Weights of a small transformer language model.
Size: 16 layers, width 192, 6 heads of 64 (1 for keys and values).
Architecture: LayerNorm before each block, rotary positions, no biases in attention or MLP, tied embeddings, attention and MLP in parallel.
Training: a variant of Adam for these matrices, 507M tokens.
MLP neurons of a small language model. Each row is named by its layer, matrix (up: input weights) and neuron, and shows model dimensions 16-143. Each number is 128 + 24 x the weight over its row's rms, rounded and kept within 0 to 255. Numbers have three digits each.
After each neuron's rows, "fires on" lists the tokens most often at its 100 highest values on Wikipedia text that the model never trained on. A number after a token or word is its count.

L4.up132:126119112128160085162132105124182123053105132093143116100151115089126131099091115137177145125130135130126112124141117115101123096100144109173159132165094142096145152126134131120129141119119106123129134161119084135172119127135181122151139109165172200132149147154107086114097172160128102115136132140134105154092121120114123139080152153112132107118094142099127140103133122126094120144138
fires on: "e" 17, "ow" 14, " Football" 13, "ke" 7, "ift" 6

L11.up355:152156073146142139102148125123156145117098107143112098128198130123120122111157140151091130113111145135121125139154157080068116115110127123106154085166162105086181155138104111145111103127116140125142126150142182109155122141125105106130101127111128128169162125118129109120133119129163118140171120142097136125139078089113110137071152112143123171104114125120155176130120140161149129119125
fires on: " of" 24, "id" 8, "il" 5, "ad" 5, "it" 4, "at" 4

L3.up49:131113108127130141130126117108143141124134072164119131120133123101145148101101122088150104169103123132143134124148111110125118128180159094134148128129159161139151112154138094144181158162104142130145155140104122145150115117171157093159169123096117132107084123133084116136125081122092140121121148113134134109120150145140142121088108123167112136103115125085138143115102103133117116108128
fires on: " trans" 19, " same" 14, "nal" 9, "os" 8, "ns" 6, " a" 6

L9.up369:093103106158172126100154127132121118107095102136151118130149140122105116137127137134103101124137158101146128128147100145135125117121151080105136135101149024120168115109124141087188091114095122117117152134176116139151099167104162125141132181123164131169171110134140148126095094099122127099130110098104165139119104127123099109096128082113128129111097122131157131111139178162148097141148
fires on: "c" 14, "on" 11, " of" 10, "g" 9, "r" 8, "al" 5

L3.up400:124138120137089127162128105122147121137119139107118114128123117139129172158180156114112099150114136101151108142136131096121148105194154118110131174141137111115108157132138134105110104124135137167131098127130161153154109095165091085168122132149119115124157135115134126113114113184166082142114131103120131136160136111132090142145134142109143080118172134093157090093107104132118132130117
fires on: " U" 12, "ed" 10, "d" 10, " pro" 10, " followed" 4, " ju" 4

L4.up88:146114155147137090131141155170141179133162125128139099117129140161148137146112187165135122124091121160146116102151138121131125119150112127126160138100168131113106137094128160132147099164136142104138124130128114143187147146067147177151165123131116135142145129128126099159092127117119135110118144097079124085122149085151110104102105153121115175161073090143143129103171154155121119121136
fires on: "s" 13, " Bronze" 10, " from" 9, " Silver" 7, " gold" 6, "mb" 5

L11.up655:156091146131146167118136123114101171107149124137159129150129129125129119156099136120140144096142132105102072139117133113129139084118131127110176124110191128100133122126131149135129148161068130121134145161124106175148137118156130152146187099174162174141084133108173095125111077107111142107098161106080132129134070151089102147168145117177134131116156147086120105086150138148147102149098
fires on: "y" 30, "r" 17, "n" 10, "o" 5, "e" 5

L4.up299:121124100137172094107181141131097135113116123117130101114166157128125124104144120142127121155136090142162120164123126102133167109100100097105101092132118096086210156116151144125121181155128108142093143158148111106111087133139144119117133117111160161131109187124155134138128125124132129123100149128099134111120121097117129105123098105165129144146131132168138131147128185151119125155181
fires on: " of" 37, "ing" 12, "act" 7, "ac" 5

L4.up9:114124143143158115096148093125127134153109090133130167134097173112147122139115129146112113149111103143150127110132111105093125155135107142154161169129123106157115117095138090145130127124105103112099142095157143175165151112153140168134164162098169097125133074164170105155109130142133107132081131141128138192081134082154102121129152203133085125101174129125101132143139147145083111165147
fires on: "18" 16, "4" 12, "gan" 9, " g" 8, "j" 5, "da" 5

L2.up471:094129089161140118084152127117174135105070115106122114121149143112172125123130159120105124108105150119140136121146163113099166107126109127135134134134138136132180163147155154088129136066115119118081157118166135132144149140153153127216143128081115101135171127134140129140114130119127079121098132124134089151113124095091115067110147120111086116099116106127123136118114135172121129151176
fires on: " of" 20, "ust" 18, "st" 8, "har" 7, "val" 5, "iny" 5

L3.up756:119101109119166137136154110120106121125103101132127137157127128139128155166103137133100139160154125159098082115149137118143110106068104122128134164120143111145161149147164134166166107134076135135163113164112139137147138116161155091107084145112144118136146170112133112143119104121119135119127112105128124156101125116088114136102171131138125117164170106089122149119103114150081075145129
fires on: "en" 36, "ue" 10, "ged" 7, " down" 6, "sen" 6, "ken" 4

L4.up653:078150120111159148103165087141126138144118136121092121120110119112138140107108108136161113121086160110128107171128135070121113115094141114130133097136125172146123164130150121104126090146132126107116102161146117141156138037122123159149128150132121108152141172136120096109121117178130124090139104124092102141141145135083125155131138119116133110143143109125122127111142136113131140148163
fires on: "-" 22, "col" 10, "=" 9, "pin" 8, "er" 5, "l" 5

L11.up299:141147148116111136125168170124141171137103154113105186108127120097165157115147088099132110117098140153133150195138142093158172073097141111141204114088164098111101132133111130134113127120133127165089121134130150093124135107123116108160155119182152109135098133091121101119117118147128133115130118094119097151125110158165117136123160131102156130129132151133118142156163118115124124119152
fires on: "n" 19, "–" 19, "r" 14, "la" 12, " of" 7

L3.up288:108081129119150168148219091131119140115132125093112148133137103099150143100171139128186132134155161094111084114169157124113105164106108122124137108087122150136104147126160148123188112122120193122077115140142106155131095084133138122125135137110147133169129131131179089142112095170133136095129106125131141125153125110101130135151119109102121132108146104111063161117117104138134122157180
fires on: "-" 25, " at" 21, "=" 20, " United" 8, "\n\n" 6

L12.up392:136130144153191138128198128147085165094138133089147145103140116098156142137104093108136086148093119120130116160120128119092144162133131109163155143090171088127160134115126156124156174173113125116122140155113121112163104077147150117155145135171120158139145116103155112146137095130135090102103157123157136143156128109097128082153150136152136096108150079121146135103153169160182084133163
fires on: " of" 45, " and" 31, "," 4

L9.up627:191163138156167121094109081107121144111117134092133125143119141149157087106127083160150139143096133090132130126144098117129175133097126105121130100137139121128122147113101149109162096154113114118125093120175135127127137132149136064157130130189129119133151113115152143089103122133127126079085110120099116136146145133139147115126120123153121131127148087077145141114166156158119094119089
fires on: "," 53, "." 28, " ." 4

L2.up383:136126126141128128084137085162136107130121162128125088161127109108152126169121157111112175106084117109160086166114120070109120130134126128144107091103188150100104149117142140142119111126148092144083137141159172133130116071131137108140151139097127129133164143145160129120142110114129115118106108158097171119119146122165083115150129115119141114138171174099152105076105136127152104135122
fires on: "s" 35, "d" 21, " to" 11, "ed" 9

L2.up49:157135134139113103121140093097142081100124104123107080126160089148179132108094156117136158103109122096149090121140131092162135118114115141123159119154140155116104133111150140102148120090115105121127150154143122144148125111092114086124176149156164143138125148108100143160105161129140119104102139168112093136123133134115102111128147093141135107107165132099127102105135190080137118144143
fires on: "us" 43, " into" 25, " on" 8, " to" 6, "um" 4

L2.up476:130087108151145112122118132152103137180148087146093096123126094130130137126149100141129150135093148145133118140165084109093087152113131130111125114072121122112140134127163137131143145183142088173174116107140151125162078119107120125115113153133127132107081159086134130147160168078106102141108106175134125116142107130108092128139098134143143141095138132158119080101102147137137121129138
fires on: "g" 21, "ted" 10, "ing" 8, "y" 8, "te" 6, "d" 6

L9.up397:149126074159132125143113125111152134100117155124120115104162105123140111117118126142126109186164119097128142160131091138115157152124126141121163114135100139160143160124135125106141129172111147128152119135144147079141120161121116132161120128152091131146124151130126151115117140107140071123108165107111125096118139140136126108135123111108079142096165102086124141140211128177123102133149
fires on: " There" 17, " there" 11, "/" 10, " Swing" 7, " It" 6, "," 6

L12.up692:106115144139106157159159088155123135106117123143138213139088145127156151099103069154145135145124110142183129146127099078135129121107098141147189159120122087105150133135107141093141091140125178133123115159144154169151155098121168124152126143113166122163108137099132120150125128151134107119101106137116101116133129111117154151153158115098145130067155155146115149103121146143178113115140
fires on: "," 22, "'" 10, " of" 8, "n" 7, " (" 7, " is" 7

L7.up110:102095122163143136090117129108150164123112152118110147174161123146125135160114104145095101129135119082129128143138129164096137103125156141097102160105144092139146137123129126123134169136101148134116124106112096112109138110100124125192093109110114151102110159123136093118127125101136126114176094100108158176152134163150149147165109158107169075141110140132117126095121176132115154147139
fires on: ";" 25, " off" 17, "d" 13, " |" 12, "=" 9, " up" 6

L2.up481:125151112152177129118135135176144139142097101067115086127123109149131127143128129144111114144127159155093115103204118116096122134126093137115122109078145138114115165127109151127112132140165170162119108142107091120118140122143156128122145152111113142103141107089142065106125152192119143109143095129147133096088154121154110130133130146138095100123142111139130114100152151135133097192164
fires on: " comp" 27, " list" 8, " dep" 8, " board" 6, " cat" 5

L4.up603:111108121104133138141121099115156167118105143127143116155152127141156137112098089112133130137123135081142074100188102157163099130119144092118120130131153098135122137090153139122124098160148179149117117098147123120146141097115149140167148106141131115152186198110169119124102129094087155149108138128100126139168087165143108141081133141103140112092153134094094144113122133130115135140133
fires on: "\n\n" 34, ";" 18, " |" 13, "\n" 9, ":" 7

L2.up495:132095067135142105143138119175137145142138136116091107114102104112129095151128152138131121155113166125146103177109104087145138125140093146123134156102132187114129136125126128119073127160164115184134134154132132104190155115127136099106106138107138140142055142134141124112148114119115128108122153149136132164137120094151137109153126136118122134133157157133114146130144155118173081150158
fires on: "s" 24, "ing" 16, " hold" 9, "ate" 7, " take" 6

L2.up368:150126094109180126112130128117137145118135120142137132149110112131152150143168086119106159117102172181124085140174122087149116159136117126110130133164119110127130123120144155122106125142084159136138110114151175129140103157129110101102146165138077134171142124125164088147123102130119109141146119099146147175127130102040125146086113138129155162111147080137126146138130123133129144140096
fires on: "en" 17, "t" 14, "it" 8, "ar" 7, "at" 6

L4.up207:157109119112166123124153112136155121134113161138144093153137136146177089135100145160104150111129159146152080099133138098150130100122099151106115129109159112116123130135094110127121086168085137139145122103156140145133113105150115111136117163134108140159161159107160106145126158125120124151124113170075133105079100104101086134112109148138123092119184143094180144123129132122131114129150
fires on: " in" 30, " of" 10, "In" 8, "on" 5, " from" 4

L7.up335:120085130087117119129184176114147163156184122099110138123130132121127175113131117133122167139086181110143108142142120109113134167128128117140114142098135119107150133082131109140161091116143119197128128125133124134138142130150122131149097124125094119151169097125148092169135130100113131169130193162115156074146138129127092184164124144095116101156160109094139150102105145106123104140176
fires on: " =" 18, " States" 14, " Earth" 12, "=" 7, " on" 6, ";" 6

L2.up554:147142125152153143139123146140141108100073098130144093115119082138154172142144098147124113132120153155122121151143107100103098124100144137141126097157097112116152134167147136133146168145114121164100126134180140119155133106136153101123128123152128094159136143132144127121073130160078085135105116111149156160127164082098106127131127078106157128115132150134124160156144129138180127127102
fires on: " of" 15, " without" 12, "er" 7, " office" 7, " for" 6, "name" 5

L10.up528:125144128122097180115148126117175123119152130110136108108103115095119104110140110160127099124124156141146134217143137134149138148098101129095126111105125142114124106145125136122169109163109167117134125145144177173131106111113120150130178106169121159134099125135176112132115099079142111070035140095127129107141145149111125146159150136119110175149150153119132120115137123115137097136130
fires on: "19" 13, "\n\n" 12, ":" 12, "T" 9, "t" 7

L11.up527:112105136108140146120114133100142153142186123136125139145125080126063158152088110134109104096146117097133132192152138145161094123109132123112091131116106096113168123075176173125118166125149147104106106167140104138141104069145143126158128130101104139157161162129152107143108106105089136151101107110105135145141131143146100134156148126096127083163121111131094116096109156122132164152119
fires on: "\n" 39, "r" 17, "d" 16, " |" 5

L12.up571:136123151170159132130167169159121138109126142128144150096123105145154129142093093139131116079113093116146100124154117097155145123174151083184118121141130107089107136127171130130139139168145133161092130120136120138176126095136180110159101151128106158145136108108164112120147114130115141109130145149126125142121091072117119122182169131131163095102146139114105149078108119151124103129111
fires on: "'" 78, "," 14, "*" 4

L2.up324:128033105135152128118102123164163162126144118120106113124146112143146104091129185142100118159106141184132140125099104110135088158131133125117136115090148176130179115147107100120098153154167130149133125138138135104187141100123122093138133133132098149128101155161139100097156141139119115139102131146108141098147118145095144131097142116139135111151112141136122092108157159163141127153159
fires on: "ing" 45, " has" 11, " for" 6, " is" 5, "s" 5, "d" 4

L4.up319:111107122160149108118114142118134152107086127117153117138199063150123153149085120142144130120129155121143118131188121112126126108112134145125158126114143143076120152117125145138154144132104116156148113157109150119165140120149123095127128138160134179139084139109142087121085126104142141121064115168133137138151114122133104095145109096188102093126122135117151117149143141121129126099104
fires on: "e" 20, " Go" 11, "k" 10, "nce" 5, "y" 5

L2.up528:105116116133152119114140115091139114133093110117151109142127159146137145097120140208154145147121123143104124131149134096146126120136091116097166130107150117161135114119112129162117136136143110148150111135142132125184131100088147147128137120101162160138133165097092124097108144138145128119087151132080092129125114125092151089121125177121102146136145114145135123129187158142108080158177
fires on: " from" 28, "season" 8, "mb" 6, "time" 5, "umn" 5, "tar" 4

L11.up358:140154124115161127071137133127145149094121128138102117130133158158158089129108099103129145154155125118145120138192144103133170169129099071159145118132158138168145132108149172078190147154132098164108141100164132160154121139134123121134138143142121180136166145116123106123129094176117064104149145117121170141158128147129127127140119163124120106128164083096130158100116106159094162129126
fires on: "." 55, "," 12, "\"" 9, " =" 6, " of" 4

L9.up432:161094139130145137120130158151129159123140156103100111146167164128156135123139065141116125147118138113160118118124126079119108136092060095154136145149112122111106147117112112148126118121106105152113125138097130097116156121146161157139116203133141130142171115149120097147161133127124106145102144126107116121116130154059105109155134101124175080105168100092144111142126137148092130135120
fires on: "=" 30, " =" 28, "en" 4, " day" 4, " 2000" 4

L11.up385:128099147165174182101140134112142137113093129128118145170133127105159098126115147137126151136119145121124120128106152084114132078128100095093179145143139080086163146124127182096151185108105167174106115157134148135164090155124132139166111123125144171160116130118163121131137100115122111089146116109106148133088118153134117143100138115124101133170106091145091108120146153173102119168147
fires on: " of" 30, "er" 12, "t" 11, "th" 8, "in" 6, "g" 5